From a checkpoint of a small transformer trained on Wikipedia: a variant of Muon for these matrices, 7198 steps.
MLP neurons of a small language model. Each row is named by its layer, matrix (gate and up: input weights) and neuron, and shows model dimensions 80-143. Each number is 50 + 10 x the weight over its row's rms, rounded and kept within 0 to 99. A neuron's up and down rows have the sign that makes its largest values positive.
Before each neuron's rows, "fires in" lists the words (lower case) most often at its 100 highest values on Wikipedia text that the model never trained on; "fires on" lists the tokens most often at its 100 highest values on Wikipedia text that the model never trained on.

fires in: "love", "with", "data", "feature", "featuring"
fires on: "ove", "ata", " with", "ure", "uring", "el"
L3.gate1515:65 35 65 29 63 57 52 55 53 40 58 36 55 47 46 47 47 66 33 43 59 46 42 41 57 72 48 50 51 39 48 52 65 55 34 53 60 44 56 48 74 53 39 32 62 46 58 43 51 66 64 49 33 53 25 46 74 49 62 50 40 68 53 58
L3.up1515:57 36 51 38 38 50 38 54 48 49 53 51 54 64 43 47 51 50 40 53 52 44 48 58 40 49 37 38 53 49 51 41 48 78 53 55 69 33 45 64 62 49 22 48 64 56 56 45 56 67 57 60 32 57 55 25 57 41 55 48 38 46 47 49

fires in: "with", "lithuania", "without"
fires on: " with", "ith"
L3.gate260:69 39 62 42 59 57 66 67 40 49 49 48 39 59 47 67 47 59 36 47 52 36 54 32 46 42 59 57 58 49 67 67 46 54 41 54 44 46 42 46 48 47 40 63 31 59 58 34 50 60 43 37 55 62 48 60 62 63 39 64 69 41 41 53
L3.up260:37 52 58 51 50 36 47 54 40 57 47 44 45 48 53 48 67 64 48 41 43 47 49 69 51 70 66 44 62 63 57 53 58 56 54 51 57 55 55 39 44 60 47 52 36 50 44 48 48 53 48 62 57 49 39 51 53 58 43 53 45 23 47 47

fires in: "most", "more", "one", "best", "mostly", "known"
fires on: " most", " more", " one", "est", "ne", " known"
L5.gate1484:58 61 40 73 52 63 50 57 46 51 44 40 58 50 36 51 59 47 66 29 45 58 28 28 43 49 59 42 53 43 49 66 53 51 62 51 44 43 62 63 51 32 40 62 38 33 52 36 52 55 61 43 46 55 55 52 62 46 33 61 41 54 63 59
L5.up1484:48 45 48 47 69 52 50 33 50 60 45 35 61 36 62 37 58 51 37 64 44 46 46 59 54 53 28 41 37 30 53 44 49 53 43 51 57 49 66 46 52 40 52 41 60 46 61 64 39 56 48 30 50 52 49 56 41 47 47 45 45 51 41 45

fires in: "southern", "non", "well", "soul"
fires on: "on", "ou", "ther", " well", "ort", "igh"
L5.gate850:51 53 71 55 52 64 56 42 40 44 39 54 60 65 61 42 50 60 55 66 46 58 58 44 51 48 46 51 56 38 49 43 25 56 51 83 55 44 48 71 62 53 62 43 31 44 62 47 43 55 51 53 45 55 46 72 53 58 46 47 48 53 34 72
L5.up850:62 37 53 47 72 72 65 53 55 53 47 54 54 46 56 51 64 48 46 61 49 48 64 22 42 38 43 61 45 58 46 34 51 65 37 40 61 44 44 53 53 47 49 68 61 36 46 47 31 53 47 47 34 49 51 38 42 55 62 42 44 52 41 50

fires in: "days", "day", "minutes", "hours", "months"
fires on: "ays", " day", "es", "ing", "ours"
L3.gate568:40 56 70 48 61 51 51 37 43 39 55 34 36 47 63 46 57 34 36 41 48 50 48 35 52 42 39 39 52 47 46 67 51 22 41 61 45 63 60 46 46 53 46 65 47 44 47 38 52 51 38 63 54 67 48 47 64 45 39 51 58 57 59 30
L3.up568:38 52 56 47 49 43 50 48 59 39 40 60 66 50 29 56 42 49 42 43 61 59 42 33 69 57 45 33 56 36 26 56 58 57 46 48 44 48 67 28 59 47 39 50 59 31 35 41 41 59 38 56 70 54 54 51 60 56 52 52 42 57 55 66

fires in: "any", "some", "various", "few", "numerous", "total"
fires on: " any", "ious", " some", "al", "ew"
L3.gate1446:41 51 48 53 45 74 71 62 44 62 58 53 46 41 67 55 65 64 46 44 63 45 39 39 82 47 48 46 46 54 33 46 62 63 54 63 48 38 44 53 62 50 39 50 40 52 39 58 47 60 49 52 41 57 48 64 44 60 64 32 57 48 37 52
L3.up1446:55 31 51 55 67 73 55 56 63 59 37 31 52 60 62 62 46 47 54 57 48 50 41 46 49 51 28 50 41 58 35 44 45 56 45 45 68 54 43 46 65 53 50 29 46 47 50 43 33 48 43 47 48 61 40 61 46 50 53 51 52 51 43 34

fires in: "american", "international", "full"
fires on: " American", "merican", "mer", "ican", "eral", "ternational"
L3.gate1342:59 33 56 48 49 56 42 57 45 43 50 57 56 44 51 48 50 62 48 55 53 44 44 39 41 38 42 60 39 47 50 54 44 52 51 45 60 50 40 44 33 48 42 59 41 58 79 50 46 53 67 23 38 50 40 57 27 28 68 40 51 44 56 31
L3.up1342:52 62 52 40 51 48 48 66 74 49 60 41 45 55 50 41 49 76 39 44 52 76 43 59 53 38 40 53 41 49 50 50 46 40 38 61 44 59 55 59 46 46 28 24 35 56 48 50 57 38 42 37 38 38 44 63 54 42 56 26 60 60 42 69

fires in: "later", "late", "second", "early", "earlier", "lower"
fires on: "ate", " later", "ond", "arly", "ier"
L3.gate216:60 61 55 56 64 37 51 49 54 41 42 49 34 51 66 39 57 58 53 47 44 43 38 48 66 50 49 69 54 60 35 47 46 47 52 54 65 36 42 60 59 67 47 44 57 53 48 54 46 57 55 53 52 56 55 68 61 55 62 46 60 42 48 67
L3.up216:59 39 55 74 68 46 52 46 64 44 39 49 69 59 63 48 33 70 40 52 46 49 31 37 32 43 67 62 47 52 42 51 45 43 41 38 53 43 38 53 55 55 42 44 67 53 41 74 50 42 45 63 63 59 58 58 50 33 41 47 61 45 40 42

fires in: "this", "that", "portrait", "interpreted"
fires on: " that", " this", " This", "is", "it", "ted"
L3.gate609:54 60 60 45 61 73 53 45 53 54 61 48 51 53 61 34 69 50 48 38 57 45 56 67 44 64 37 43 63 61 56 57 32 47 59 32 33 41 62 46 50 61 61 56 49 34 37 46 40 54 44 55 52 61 43 48 64 73 41 52 34 60 49 65
L3.up609:53 41 44 35 40 53 53 57 57 45 43 61 46 60 59 46 46 53 46 28 61 66 13 45 55 49 43 29 44 26 38 68 47 47 52 66 39 39 47 61 58 67 45 55 40 50 32 55 39 52 52 38 42 54 61 42 40 47 54 39 55 54 61 57

fires in: "most", "non", "more", "guna", "mostly"
fires on: "on", " most", " more", "a", "as"
L3.gate31:46 58 60 48 45 56 49 63 39 56 56 45 48 41 32 58 53 72 58 47 62 60 52 56 47 44 58 51 58 39 33 62 56 57 45 44 43 51 45 42 54 52 54 60 43 36 57 40 41 62 28 59 42 41 42 28 44 48 68 57 37 76 36 54
L3.up31:52 40 51 48 52 49 57 57 39 54 39 67 46 56 49 37 59 45 36 51 54 45 56 51 45 50 60 48 46 51 35 57 39 45 51 59 33 47 47 49 48 32 43 62 58 58 46 63 52 42 45 41 50 55 40 38 45 39 44 56 45 50 32 43

fires in: "first", "earth", "following", "life", "one"
fires on: " first", "th", " following", " life", " one"
L5.gate764:57 49 51 53 54 60 36 39 30 64 41 60 43 59 71 44 51 52 37 62 30 62 34 31 45 56 31 52 59 61 44 53 35 53 55 49 29 55 49 47 54 45 58 48 42 47 48 22 54 52 55 51 35 28 42 38 68 53 57 57 51 41 57 44
L5.up764:66 61 44 59 53 60 35 34 51 40 57 47 47 58 38 48 39 45 47 54 45 52 33 55 60 38 43 49 63 61 36 45 40 57 21 59 48 55 42 54 53 47 54 68 33 47 52 54 43 45 54 66 27 61 54 50 66 49 50 63 61 52 48 58